Part of a small language model's weights.
Architecture: RMSNorm before each block, rotary positions, no biases in attention or MLP, untied embeddings.
MLP neurons of a small language model. Each row is named by its layer, matrix (gate and up: input weights) and neuron, and shows model dimensions 48-143. Each number is 500 + 50 x the weight over its row's rms, rounded and kept within 0 to 999. Numbers have three digits each. A neuron's up and down rows have the sign that makes its largest values positive.
A block is one neuron, or neurons of one layer that tend to fire together. After each block is what it responds to, as a language model described it from the Wikipedia text at the highest values.

L5.gate167:525553524529451520567490403384452511444579515536564474545481528513480552559467511489534540412518479504489475532487368495491532541452455507517463559492567493511418511532435503525447539394578515497495546541529364537539519532528532558389559479585423517475421546559471496493515437542591456457
L5.up167:551436510492486507538495478460444435478623508419512478534565448483555460482426516507490491510581478589472504500599367447493441487488457458456480485451447467529435510516512506480382467493541496433503493541452509452391582492481470423555510563499408551486589480401566461476543428511606491489
L5.gate185:447475539599490521639513439478494494544488601457449501502464420548566424519445546554549546473512567471577500455475429541486499541513432404451515477472539476606561460474500514587414484520513549519509523525399480484430504534463479428595458473425499503483518476407574470464567404486585462510
L5.up185:441465560611486535538581435519514460481439503504486444522479507524552445450517477564548464468451543426577481476510453465553545474523440419494460513510462498515554488474468467519437454551561573530527520512381419436440471601392492440589335524477480468485522499433608565452580439551515543463
L5.gate275:452505547595503489522541497516506393477566523566511526539585499610490494489507502503577573467544501517530523546467421478436366562476506443465550513500548438545456488450456535606421548529559440473454526545584480525530524540416562456503561438429623468530522582523584473472523489534576399540
L5.up275:406416592489477537503616527431522453508517533471509457472471494569500460595457401514530539374556527525448504536486488455455440520551500403477488545486525438542425429475427483570421504539636484477491493509519493571547529558496510485490541559438574472457489484564591517513504474535574480528
L5.gate437:405494490520546516641527456558438504520523522513459537570468516519564564474566580474552498535451491482553492501537526621532482531499496470525481554581536519548434445447540478512452512513481561565538466512559543617465442514418519515411523422501579551439571505520447449553497442480543456466
L5.up437:505517460548533577521504519517487503569416505499507486548431474433593459460517531571467464371519475489436473523548512485532518450480432519528475493448539481474460462426551520427473462532533549523597535602475514549414472461443427461526528477503562564491455600487576510550552537499633438481
L5.gate493:479566490561417467539554470422454505555439531534572404530382510531445517560509532475478555424436434531494394513447417497460448501402545571463486521471543449531487513473482528587418544485538515566483524423508462544503541547491587526442541346527490498488539552560585488531490442464448500524
L5.up493:427552523529462475496615467500510442528545482466533477505393524477451484492507545484517471478428607388440479469619498523480510544535479369500494424484509494451500461424506472647572531563441511499486639434493487536515537497508523443422536484519510502488495467520526542517505494461560528446
L5.gate564:424598474522504453465548454576504486527405497556550392506464554500502520589493542458523580466495566479467512473452485568526422546502479582529481464421504450520476507438509570491379661486470436578501570428520479508485473530488496524549551477616473435446464557560497474439510557488493417509
L5.up564:448535471514502508508564557603518351502428530544506416508470477544481597477550496510502568461558573489472442540430491504508503510478517571521457481457527534498540477462455568515432541536611505539536510504527495501510491541416476559542580491504485432513475513540535549498588509522509518519
L5.gate570:460523482566520427525501491428506542507469544528504445493452463495485525561436572551469469463533470416481377529524440481456537602477520374438427528472592474529501469528577460623427562517502522454434556558490399498479533473491579527482492502497469390535473561470539539521469517528517485471
L5.up570:454648506549586499499548558377549569415520504544527424456517461431429512508458478537432485413519517524503487517565505475514598547462570402446464542476558503480500405575456469596459516532576483482445566603495443477472521506494566544492483491511496439487522456504530570544461478552530563461
L5.gate621:484514573580459551629506433484496463526500503530514423552511523562546467453468490491543543390537520488594406554522408557498490541533550504510529510450544477541428407486437541588501526409519559502490563513550382500493582545438619498460529529526571510443527527582556484486551425405484419500
L5.up621:413449557626453527490522508431487397596478532477470520482457380418522401382450526468504509440552501515530421527495462512503561469476467499546587408462585508477510519437472552559524472450481536556520534479457493542437521555480492507462618459473427526498526489474577508536515484540593548616
Description: Biographical "born" token

L11.gate238:518583450459495477495484470446480503464545600434504415490466408542455465571515519518529480502507452523489418598540519488512471507498516521486453523496589408567533597500490533463453479494457450532517404497395442431492478551511542538453515431506444496538509598453475478487519473475430569648
L11.up238:566529497518517526482579509539392462576456473516620405472586527546443445529545490605550521588531506469513446506538510519510598528599529531471515502417465531534378571547516521462480576507525517452602505571425496413449442574534568509496542495536452456490484508514537513466492467527420547474
Description: Line-start list tokens

L5.gate5:577438553449498416459499483369638580491501504412480554443539477466564490582443499509439495521616509639538566431499554513484468506486444506523471480439491442458495458451454494534498574447437412522395547447524479548519508521533579481497475530457465477501485531448444454513473488486519529569
L5.up5:530456529466492502483592483412569521553506494451450583437545498455611523615513398497431461472616518634545568497497534516580535452500414535477524456444499472465459456526414473532504505505476436488393539518471455523536499531513558425492467553490483492372546510448480522488455517449546591552
L5.gate80:495567492582527394564520482502591585496490534508548420523490508519478498587426535516595510508495531508485480505522468465510421513454563478523452515554554450474512517502460458485434514491461506510400481527474461487489546505496641559453495508567404531389516596572528489442395450539490543599
L5.up80:472438604482388522560414511475433383491649515497401468491477528489488492536445459500501460442593480505525503556405498525531473500514470599503517513560530401552446446495446453469397476536426560519540412525509473559580547473511462506426470452517520468522513471460423507482564412438510449494
L5.gate130:442454578481459458528457460575535439519464592531543488506455472553441451479527546514513555470504466495470442541513471498529479556501506544579404459517486544587535482432578568613480517597403427585458509454534534551592480487529464518421448492546569498435445468494534505496529521371618376459
L5.up130:497519460569459533553485498462585487423597522458451528498545534579569558427461489492494518417532502520556549485508499421471491450466486508416570486503617419423581526441453503540469509536500537442456499606495434482543559442473560453508456449406544598461548465628480522491445473431425549666
L5.gate155:560543485503486476597471566454544462410601550564463536530505516433516511470470479553591603514517483626548473511500443442466472491464531613491533521548593429437521575524485511555477557459526485511365434567585522566503519458556529476558523404440592553481543483483554415471633478475508448587
L5.up155:476442480520532462479584562478515442434531537477457534442542562490476571480533437548537525506575486537496516535519512463549560407401626534524485572449499468421523621547486478497499547443546508474491472527557497526560480526498589546543552526469588481484590507515552440525550507531510504487
L5.gate174:432540457532481448555537453422597416497502497544447521586468478530461433510437478497518541516524465489518497462499405548435411523490525455579430493487522418535602517475589481536413450470494569523497512540567495531492500451481525426444549423487504551524495609506508422505559502478523480501
L5.up174:422629524506460485502587531448560464507458495488485497461461518492480412619494373452490533451539470497470621498551451562555484474498547461542431489482467463514446450492563491533419412463547576606497460532512479567513539470446493484472543514555517417459504564554509452535528431475481537445
L5.gate280:502473506456452503471477530551542516497497544531498517502552546448581489501538446495577569454498465514484498436468537525492555503385413455525525579502505490477564474518399514541540527620489432485427557421462525412582508534567493445578429526496521519593484521454572450499535520404463447474
L5.up280:457444524517638445461501459515467489434606431487458595522513550447429509528514476466503514535469405522520531547497460513587482490488523502541417456413395573457571608525550429514537418425567444435493459521517491518443534463618456508496463426495478563508554533455457557511516511498466463533
L5.gate368:467541466490445583616472485442514462380552482562550491516467478496483491410456452456519612507513431514451507461442490520505497516479555526486506580493642394500509468595444506518510451465551531555470451569484484455471468430513540517466565427530543488490444510445499456479480471482475510552
L5.up368:438554494532475527556516479492463455463513520548587541426541419501507511494458412489490616500536459394495438525500501511492509467455535475386527534511623408455450398583480509464531436516586466531441456563434516498553477556455528515505541497573477454452492516489567486463477489548523525539
L5.gate411:471501437476375412494449472502511500454535562494481442512431462541510525479468500503467481509512460523518507438525413507491523479570475485599455468516501444437448532493444431602421504418484481513363531488462483521611560466475565503521494527469490507523539519571445521466426468466480474497
L5.up411:491519437423456487528452564551623583498537486522476543527439544506534430661482407457476468492567543512508518521519523443472514436479470483444397482443464339540558464527519463457479499540531458525481525520509507430592506500539559459525371566494463491612546531499505463494483463526523493486
Description: Paragraph-break newline

L11.gate294:465658541476478432442478492427581515474560482466459449578460441541496471627464524488552549491484463495500492525517501511361500561550464405461520435494564526581486524543538538517533606438550507493517592492591469641473489494529554518544551414533525501461467527517487523484590476441485410512
L11.up294:564493623436479522493484390457467579506528494436562491490477570481502464527505521353518503516549437431457472495467496514499453427490502408429486537441447447565493482523465497490458437486477449628532431429535469503495500556511481432587508547537494418525511612556479496494521454431425457510
Description: Wiki section heading markers

L2.gate20:463497501548468508610527432516495520496485462570628494538568478520548547490605509523484454510577503515607564443451409553478382462515370422462490580521541551444486495509509519458500461583572495529453580423515560357499502517525494454514483500577521519506598496576458508466509541461444539424
L2.up20:540435491457516460417525533466535466533595483529484560565411497464512481531496425526490453524352585515476536468521558497527418500485462418499471439433494498472486548564521559457484480452473504474522580595471513537520574436506447501516457578492584537517416541453535528581468500472597487509
L2.gate30:494530501458462523560490583578525517567502459418468542520367487494420556482496500523520478563492506487456425533440574523467552469531603535493491516517540460555473469518531513427488546424491499521554499535526578556408580532480537542458549469640497483513504504520500504487446491497302544515
L2.up30:490511490543489478533474559537504480532477602621428588531581460497510606536527476505507536486553550431647480486509468576540527493504502465439429490433528473517486447418467471556552543517556499518471374486564476442433424582461514417480466476387468547482508452507498511370451508554290537497
L2.gate34:479515507489524515541574545464471430515449472473445428451495570564483474567442503514491545456473465406475451572364460394513439536457453471566389518564473482523552505423439543567390549549549519544513543462435534456429419494536566510521466431489481550524553549534438452518535516467586472508
L2.up34:427540502554454566523483521479470374489475492415503466350519497502466624516517541484447526481448481453504447512503456443516355574457502446546463559546567463451508526513378560559397507558566523501553483490407508475459461525462486507540571493424428512496544503554486488527519460406566517500
L2.gate62:546500507433481513445502422443542509505472462342481542468521566476634487513431536531458567506455500550466543528494586465531511432404456491468463552509472450589467549421522483530355447539532455510470530524453549399493540515548533469503423498426499611493530526562589416590456532557566468476
L2.up62:480457610540497541564435369535509431513418474494473586504476475559565547602495548498453537471427480552470594485467545458484429502473391499471542537460561454516540542425468457491432378543492535424555476531414454571497529407545530501482541543474461446527468439564514457505526630542518438509
L2.gate286:431473482537513460503555469461450516530427491470571407487525521534516457435384446566526558531459486469504451470571507366518360466526568369495528508422470472502495557476477475428564485471461471503485548443504441454560520449554520585516505511449517529554441581510507551487560559547538640481
L2.up286:531472538450464526547511435456405595486506538532495586564575554470532400503442502486496500517528469499521535487492469495408551467528520514455580526494452528567447458493471588469506507518547523552555471466431541429507475556534495512520474475610606547514638462405507440446530547458383451486
L2.gate293:533453383418494529471528522488523489506550446479390459666466408488446549551542506544583565417446472589522554394477519408580469426390521500530446542587529477464588501489517510510543521486508473463535459534509489551508468453482558404461509490488428560578515562490453481471497545441507530475
L2.up293:462584375482545541508507526517505557389549469546431482587487507445486494494510498487522548511536370470531477519507499440531516469453590500413382564579421517463532475472531537526541489440551506472514447529442532567520427531504516493400470567580503580554468501492548483400411559524459503471
L2.gate383:527452597405505363564413456443519541413496488520493561559475383512479463559490496457545511517507489576495432524481391514446461564503456509449454507530513479487581478482540575517454518558502463453461501544464493481446506424567410496490574496514555484512472589557410550509516500580495489605
L2.up383:534422524427504446449508523475536562377488464545536513471494442512524446527542393511534522444413500551457487518563499461531524485480492485472490435593492493390513524501554560477471440563583405487444469471431432504590406509470485471518507602538569478415456543587544552473471531542484523532
L2.gate541:518529456442537532449456498459445494538489517509490572475502454626506460517411544449418467546505473550496551510511577480484548406371578505484433522493541481476477608562448494531423493496494447543468443457483466518539525521620554528493410472582450472503558562478531486484543564481483422540
L2.up541:474618572535500566546562537489467525455480495454468480427500536454512475461542564454520529509594465515510495442477462452463651467442520596467470519463482561528433488476504534536496478450497498544521500550466483551468519547591495494469555449558526487424558457424392451539563523474504338515
Description: Mid-word pieces and subheadings

L2.gate35:565550540505457492516457476467548551473555640467504443543505488475528513564440503546450542466509461530464598522442451585480419448389448468460487561543582404487475499458450524500361595455454472538412470533519499480509559502583530506448445524482484510501528506441473530506488490503431435622
L2.up35:531471494476438485481395473506517470467562592445508494448467522612467587509548502502442467486459527475475588581528456558528437465453461481470481538530670366359523530491513523463495490469459477494456488486507525456594505463531453566461487529483497436513521467488522459520505493488524545600
L2.gate260:559508517449450558529428465436504499431534507489525542544513537421450498589476482511504497419442498537466515432495477479504548503436501388484495607531495375516540474455514529557435591505410471580469523522545488558504576409477551439525463483501499474555532535415498435501567470492543521534
L2.up260:519503476454502478459510514467428560537436465527515584586584534395552495531507489531554469412538461508538512521535568475522547494447532424425481512514402556547430442412447464371534556504473470614468451503557518580499537511448532545552462483541471632553523542542479525493501466469486532508
L2.gate275:608531564428458452561406439432576457462418453488488560522480432480512523622431530569459554431521495571502448519481510518435512467480398540430411608552501444468529445466584537549439506445547461587393478568467518491548570517490536463474510467507461554521549607400562460464573442508505514550
L2.up275:544493473516493568486506542358424554565484459508550445515519614485541397564428458507557514473515422466480512413480548467468623532544505599512503453507416486547405482599492567445475596515491478530459507553435534558455525495536602475522512557505480501494520516455453560433466472568460486489
L2.gate385:628475441527537486563387415552500433551500468493529509575523483505432483568541574491630520516453394572513429515517438496450424520455561419466459532567485483556486504429536575503490524458514498494473496547547529500484544468489543452430494357502434510612536589470538425481579579483564475526
L2.up385:572469387432541550458517484519462453514523385602543496479505514459476510606516476526542525457454433547541509550535506402554497427522522429434485497565471554498460493482521552451514472442614491440526510599486500521562485506442499465449452501575446593494499511529562474428537531461533528456
L2.gate414:528519504492378519515445496554523438455472545491494551533481490483546499497534537469427563431465515527402489516462547542475419486408428603510511516587612378434523468491505507541414505391467462451463478621508487579441532564529460470475590445507440359401467528567499446523501429432448496622
L2.up414:455460436519455467380465446495502557434469500488524517488517478448441375512473423469553548445390445509464482429484587499538497455401542486472437644578566458502476531604401542415490493492517494482534449540483477529547483564520466568517525551476441416492582513548419509551539463462488570481
L2.gate415:582517463468411526511471395539564508489424534476573519476535560528469453598521472426513544495571396567524418544513474531524463449470441481442524553554537415555482506476486556535437526460494442528327491534507505544499570526467523466422474456444432468501494506459577496506501442531510573491
L2.up415:535537497547483595501512593450496499489551498513460427438412499488520543438440503548519552515436543419443528425485530530394531535549481583615571511530571446441493502588507519532479532481525497487544552493426585492470580486548543571503518467484495446490466531467418493431429525420481491598
L2.gate437:562514424438532413484362430530484536454548477516487479567532444497402486470553605551543586543471408515510486489452493525487467544448540530499467548620514478439470455497499571558472566488512483492501491531531451519535469451505547537399472428498454589551440584507512458472463504411491436512
L2.up437:514531370418562472482440509557428552472541412544480484559543458458473483499538548522486529485455430523507520507501555438499489494458547508443476548573478537430447439558480509512515482465589497468513458528535449480549429481480530504409446478500436664519477579560550464489455535448458505434
L2.gate593:568499453493478453451392417472468523541437510494514466548482503488442497544499559445454524434517515565453494498522474501502460441491497506393541481591550503487453541498416447404487478517550485522475442560557430493530541614421550494479448498500439577497437594470520446537473478415473595498
L2.up593:491538551566472423476359459483459478486412485476564511567570502503429487472557542497553561502508401548519469562505439529541487565449418481403562522568492464505421498505435569471496502507480439541521457574572461472487505491474565531470478520480487493480412584551519474556562441490519492494
Description: Line-initial numbers and bullets